{"activation": "geglu", "attn_scale": 0.125, "bias": "qkv", "parallel_block": false, "init_std_o": 0.0, "warmup_steps": 200, "steps": 6887}
MLP neurons of a small language model. Each row is named by its layer, matrix (gate and up: input weights; down: output weights) and neuron, and shows model dimensions 128-255. Each number is 200 + 40 x the weight over its row's rms, rounded and kept within 0 to 999. A neuron's up and down rows have the sign that makes its largest values positive.
After each neuron's rows, "fires in" lists the words (lower case) most often at its 100 highest values on Wikipedia text that the model never trained on.

L2.gate144,244,176,218,164,218,119,190,189,233,159,204,212,259,235,155,251,208,239,228,155,243,217,202,265,170,154,193,256,196,190,213,204,201,218,213,215,301,259,187,146,162,167,205,246,198,191,254,214,165,161,192,190,218,210,155,183,180,230,274,195,196,197,176,259,122,185,259,106,221,176,170,193,198,276,201,217,219,163,257,126,184,225,176,231,261,257,189,221,160,231,221,189,196,203,210,196,215,109,210,220,275,218,199,140,175,215,208,200,220,131,208,197,166,152,242,273,212,204,219,169,213,187,267,241,138,139,225,250
L2.up144,204,225,238,203,205,146,153,244,278,225,172,166,198,246,201,150,172,164,218,241,193,152,241,217,190,246,127,245,192,155,223,180,260,184,211,166,203,202,160,217,188,201,165,140,271,200,249,239,277,190,220,250,129,219,220,135,147,209,103,199,171,196,128,267,152,162,181,247,241,147,152,194,195,277,183,244,168,208,147,212,233,196,256,271,201,122,178,197,198,287,181,253,242,181,277,178,287,219,176,208,189,155,229,182,157,313,279,191,236,220,224,129,216,223,241,215,197,160,215,240,271,193,134,236,214,220,188,238
L2.down144,234,242,195,207,151,126,202,216,184,210,231,198,192,283,92,121,197,121,184,182,240,168,224,195,202,128,169,164,197,303,220,208,213,170,174,189,124,172,231,224,204,198,206,209,214,122,155,198,70,192,197,231,238,174,240,187,188,191,223,191,227,201,238,110,272,183,225,209,262,169,213,200,181,222,299,285,183,138,241,149,201,189,257,208,262,182,138,202,187,168,168,153,203,194,173,210,188,222,161,202,197,255,187,218,255,218,234,176,249,296,238,169,228,259,164,230,212,168,151,186,211,213,209,189,187,211,134,169
fires in: "of", "among"

L2.gate1206,168,200,180,201,162,188,220,213,182,280,249,156,156,178,131,254,184,295,183,158,193,224,171,218,224,204,159,237,227,203,137,160,145,218,188,234,261,213,224,161,218,209,231,216,195,177,186,200,168,165,173,215,202,101,246,176,117,169,170,229,228,224,186,174,229,242,166,213,166,153,127,225,218,126,161,249,225,180,160,245,191,194,230,175,197,179,175,143,245,173,214,238,272,227,300,203,197,204,228,222,180,185,118,150,163,235,247,242,161,166,180,189,149,186,195,156,176,185,204,214,188,156,210,254,152,172,205,187
L2.up1206,204,245,174,267,199,278,207,158,178,242,283,147,147,201,149,215,195,193,194,136,204,201,171,221,180,210,261,179,250,186,167,134,171,152,172,142,233,170,135,149,157,232,210,235,206,171,260,237,206,186,171,225,226,214,177,184,136,211,199,249,234,216,192,206,218,197,216,253,212,183,193,267,189,166,174,252,102,122,156,197,265,182,198,169,246,177,135,205,264,211,197,176,167,229,262,233,179,195,214,258,198,241,131,147,205,182,156,257,56,163,217,132,187,230,194,189,205,240,241,249,194,191,259,161,223,189,198,249
L2.down1206,254,226,237,207,209,275,204,170,213,188,190,209,199,180,233,202,174,142,218,170,154,235,157,170,124,215,183,183,213,190,235,237,216,172,160,162,191,173,227,251,214,226,164,128,237,177,211,222,210,186,257,142,265,199,165,165,179,203,163,203,245,211,247,186,122,160,157,205,165,158,195,170,154,195,282,234,241,173,180,230,223,246,193,201,159,153,166,258,165,210,236,194,241,174,233,233,282,174,246,221,233,184,268,240,247,198,224,132,172,274,204,185,220,257,187,180,202,240,183,216,178,188,162,214,305,191,203,252
fires in: "on", "along"

L2.gate969,243,185,302,196,123,164,197,133,254,180,203,226,145,234,279,187,122,266,271,174,175,221,144,120,264,236,260,222,256,238,156,259,200,160,183,164,189,187,258,188,170,251,206,146,187,247,192,203,233,157,193,206,217,216,216,142,228,186,234,180,208,198,170,178,246,200,254,198,186,205,148,245,263,213,266,203,200,160,239,187,119,241,267,129,225,179,259,156,173,208,221,298,215,214,174,219,233,272,139,276,210,171,162,216,251,233,184,175,195,163,197,245,118,214,149,193,213,118,76,175,104,203,178,165,161,200,141,193
L2.up969,190,198,256,237,170,209,266,161,232,265,206,227,122,270,189,183,164,256,316,199,134,131,198,223,248,176,188,227,195,247,197,214,198,225,273,222,206,177,177,219,180,234,190,192,238,222,185,124,268,248,163,265,159,191,227,148,220,214,174,107,207,224,251,187,226,123,196,246,149,203,190,160,253,182,248,158,173,203,193,225,238,178,151,184,187,217,194,245,171,209,171,207,274,219,140,212,152,179,131,203,209,237,220,252,257,161,213,207,128,195,185,171,102,236,147,213,169,182,256,241,149,280,179,196,225,135,182,114
L2.down969,221,156,257,212,265,160,308,200,194,202,174,271,177,227,237,141,122,218,168,192,258,203,180,224,140,266,244,209,186,136,210,221,244,193,234,150,265,190,204,173,251,305,173,223,222,203,131,183,232,254,280,184,201,206,229,194,215,124,184,253,189,163,223,210,194,215,255,162,205,174,148,271,138,204,258,268,186,191,179,181,284,194,151,203,258,247,234,264,279,174,235,185,273,156,174,196,217,223,153,237,178,146,165,174,218,158,260,183,240,260,220,136,202,241,199,220,171,204,160,244,188,234,192,180,270,236,98,124
fires in: "from"

L2.gate976,242,194,227,156,180,149,135,239,246,175,198,246,148,236,248,223,142,223,179,144,206,164,200,196,225,195,178,283,145,197,252,111,204,171,155,177,215,156,191,211,128,102,161,253,255,229,251,229,163,202,228,185,156,209,229,147,234,222,309,180,211,219,201,204,153,173,217,199,208,185,207,222,150,173,228,268,189,226,141,183,171,205,150,272,184,253,257,188,218,134,232,255,235,208,172,243,171,207,175,208,273,117,203,170,215,243,135,233,296,179,219,134,187,221,181,151,158,128,138,184,208,152,116,161,212,186,223,255
L2.up976,181,203,222,129,166,201,192,197,213,255,188,226,238,208,246,246,147,201,181,223,203,215,117,197,190,226,207,166,223,139,162,214,223,208,210,155,151,233,202,221,174,177,195,209,213,205,206,217,205,184,195,217,208,270,198,188,195,217,45,218,228,241,154,169,185,245,223,161,228,177,180,237,215,226,284,202,171,151,234,154,211,171,287,172,242,211,196,207,107,279,244,244,212,240,322,109,257,236,229,244,196,183,206,171,255,217,274,160,170,211,121,174,231,173,234,182,256,158,222,235,193,236,175,189,191,175,185,199
L2.down976,216,235,158,171,205,236,152,220,159,226,191,226,182,178,256,269,199,259,255,232,254,239,269,193,155,182,256,190,189,183,173,188,134,250,244,196,177,200,156,197,211,212,129,224,186,222,189,125,172,263,219,203,266,177,221,153,192,165,235,181,120,194,313,177,191,241,226,187,219,203,185,188,196,266,142,177,168,140,213,173,246,146,211,133,165,186,220,202,211,266,165,143,247,194,170,215,188,202,261,261,159,167,230,259,292,192,118,269,224,158,228,208,251,223,186,192,147,237,146,186,150,139,176,173,240,250,186,161
fires in: "of"

L2.gate1086,250,222,140,240,258,234,187,217,221,196,211,194,193,178,241,213,148,304,203,248,177,157,125,195,132,129,224,312,224,187,184,225,268,221,200,238,295,188,174,172,208,211,233,191,149,248,122,137,147,149,177,211,251,226,241,220,153,269,174,236,204,206,189,174,242,261,156,225,191,207,216,169,219,192,203,207,205,187,158,186,226,241,232,158,203,214,222,259,198,157,147,199,242,148,177,249,207,223,205,209,156,192,235,171,207,299,202,242,198,252,229,238,171,205,240,155,175,221,220,245,183,200,180,161,187,157,233,196
L2.up1086,217,148,232,217,192,218,202,195,154,206,224,244,218,192,184,208,167,266,179,164,118,212,185,122,208,237,172,199,152,196,119,235,265,238,220,137,230,194,170,188,191,185,200,255,213,213,153,319,203,200,158,179,231,206,167,211,197,156,185,196,238,207,140,170,263,146,189,233,176,196,191,198,274,176,120,233,236,264,179,176,233,242,179,157,299,170,142,200,224,201,209,271,168,218,139,226,179,180,180,173,215,196,254,229,234,230,179,122,198,227,193,227,209,214,230,202,97,147,214,199,232,184,214,181,208,211,267,224
L2.down1086,223,136,235,189,181,153,149,225,210,131,205,193,196,267,207,155,169,194,197,250,209,223,177,225,126,241,209,291,148,228,282,202,238,207,203,198,189,130,181,217,198,199,202,149,144,160,302,195,284,222,224,205,201,159,219,245,208,200,204,251,210,145,168,298,181,205,219,249,272,154,200,191,178,209,247,159,91,186,255,161,153,250,197,150,173,144,210,174,216,198,141,213,159,247,202,225,163,168,187,222,125,209,223,166,212,213,170,207,210,206,215,179,177,181,188,208,279,210,196,181,207,226,198,220,216,120,176,184
fires in: "to", "from", "of", "for"

L6.gate1391,257,282,237,190,191,223,163,237,189,291,202,237,176,170,196,204,208,252,257,200,222,202,218,177,154,199,243,216,175,269,128,182,214,227,252,197,267,137,222,228,161,168,202,155,180,247,172,247,210,182,206,165,264,200,180,238,140,223,165,230,195,197,228,278,231,233,251,188,189,192,305,237,197,307,193,201,131,194,258,188,229,225,282,232,220,191,276,171,203,198,235,204,205,221,196,193,234,218,170,116,255,182,177,155,223,275,261,234,234,197,184,155,210,232,157,177,211,277,233,215,169,225,192,212,192,209,224,273
L6.up1391,139,140,147,142,233,228,296,221,243,201,195,283,92,245,168,180,152,199,191,193,179,175,136,165,171,217,150,245,216,194,200,143,196,100,251,157,190,245,150,151,218,223,169,228,202,171,193,128,247,185,196,196,184,242,244,182,203,194,161,198,241,220,234,172,172,172,157,259,158,149,201,236,122,154,275,199,197,167,170,252,231,177,189,162,160,209,240,165,259,189,187,270,227,98,183,250,196,172,220,286,170,162,160,161,96,238,246,130,134,200,216,183,149,164,156,196,226,167,180,197,212,193,209,148,204,185,206,168
L6.down1391,214,223,236,188,175,245,160,205,218,205,149,217,226,168,197,215,189,158,228,233,185,161,187,203,187,195,151,210,196,177,214,236,168,196,161,233,120,199,200,221,210,201,110,251,277,183,237,179,171,178,204,185,163,232,219,73,173,157,103,233,159,210,210,151,243,172,212,179,206,215,268,142,181,168,297,134,252,252,187,165,170,206,127,212,244,193,224,188,150,243,201,186,218,128,150,192,229,288,274,150,195,135,235,248,266,253,244,244,338,242,187,191,262,151,111,239,186,229,253,161,154,210,192,237,241,265,220,160
fires in: "on", "from", "home"

L2.gate18,164,171,148,183,251,215,270,112,194,256,195,171,215,181,189,226,117,190,233,268,229,257,201,145,239,126,255,113,164,242,230,231,210,177,201,165,220,280,223,187,209,180,168,203,190,162,246,171,181,229,204,185,164,285,143,181,225,187,229,207,168,213,238,216,193,197,196,186,192,224,161,219,144,230,183,268,149,196,184,172,254,221,202,224,174,284,159,256,127,243,198,175,140,236,245,243,170,182,197,123,178,170,241,179,208,266,210,204,163,228,169,182,166,166,257,119,156,146,231,239,179,181,224,201,281,229,228,265
L2.up18,201,159,200,258,192,152,241,166,195,228,232,212,145,163,200,230,205,218,216,219,173,181,208,189,152,148,189,160,167,156,226,143,187,183,212,191,199,187,250,211,166,82,246,264,132,200,194,273,272,246,237,188,230,191,133,216,191,242,248,231,188,246,209,124,240,201,184,250,179,157,237,170,248,227,187,243,227,234,161,195,196,197,215,99,196,154,166,191,173,161,200,153,155,145,224,151,168,167,234,193,196,200,193,239,226,216,150,149,165,208,280,187,191,190,191,188,258,132,226,180,164,239,201,198,153,227,189,246
L2.down18,109,197,185,177,194,196,150,176,204,185,198,192,276,253,128,173,157,190,104,220,222,205,209,170,196,162,105,240,210,225,213,221,267,174,227,174,198,165,241,173,249,224,225,260,263,201,218,234,190,186,188,177,191,279,193,208,136,197,294,143,250,192,128,232,172,167,202,228,178,218,155,241,224,223,219,206,224,211,180,230,221,165,162,205,180,187,227,250,179,215,218,186,251,198,159,242,153,181,209,211,194,219,211,200,138,196,264,208,219,152,242,227,224,243,158,175,184,291,143,228,237,152,225,260,186,202,235,152
fires in: "by", "of", "from", "saterland"

L2.gate973,204,101,196,135,217,142,203,221,213,227,261,238,239,238,159,142,183,179,223,117,158,183,194,150,237,210,218,184,279,181,213,209,196,260,172,222,150,120,208,178,115,254,213,108,242,200,253,194,192,280,137,211,189,167,254,192,188,185,229,185,231,268,161,129,214,129,263,171,246,221,204,234,203,181,234,174,136,207,240,158,212,196,205,215,163,233,256,260,254,184,178,199,260,276,203,210,250,231,209,190,234,175,227,260,141,254,182,244,210,178,182,202,150,256,220,317,266,221,164,152,189,162,120,242,89,161,194,239
L2.up973,229,161,281,235,242,196,175,289,245,172,204,258,167,214,167,164,182,215,271,167,164,181,170,215,298,247,190,196,131,173,256,271,264,204,231,237,183,179,158,215,96,166,171,225,199,190,210,226,221,177,228,144,178,154,156,214,175,169,239,194,166,191,146,266,201,252,202,222,180,178,238,165,234,215,311,275,180,154,237,177,202,217,191,271,241,186,181,173,200,234,218,193,242,203,315,122,218,207,223,150,200,176,213,157,221,173,222,190,215,221,256,142,128,225,215,211,196,161,185,165,194,226,224,195,216,99,135,202
L2.down973,168,252,168,174,115,158,219,203,200,171,192,127,211,194,172,193,177,192,197,128,130,260,156,231,198,160,169,203,202,247,197,229,200,216,129,230,202,202,219,185,202,215,168,218,226,205,142,191,145,250,119,197,228,222,221,135,217,239,165,213,209,238,254,206,205,199,186,220,218,173,204,216,188,141,182,266,229,173,242,196,230,216,178,195,181,230,241,281,216,204,156,290,238,241,163,223,186,185,279,195,137,201,205,164,248,187,182,251,241,203,198,75,210,231,132,296,271,184,197,229,239,235,261,230,236,156,201,141
fires in: "of"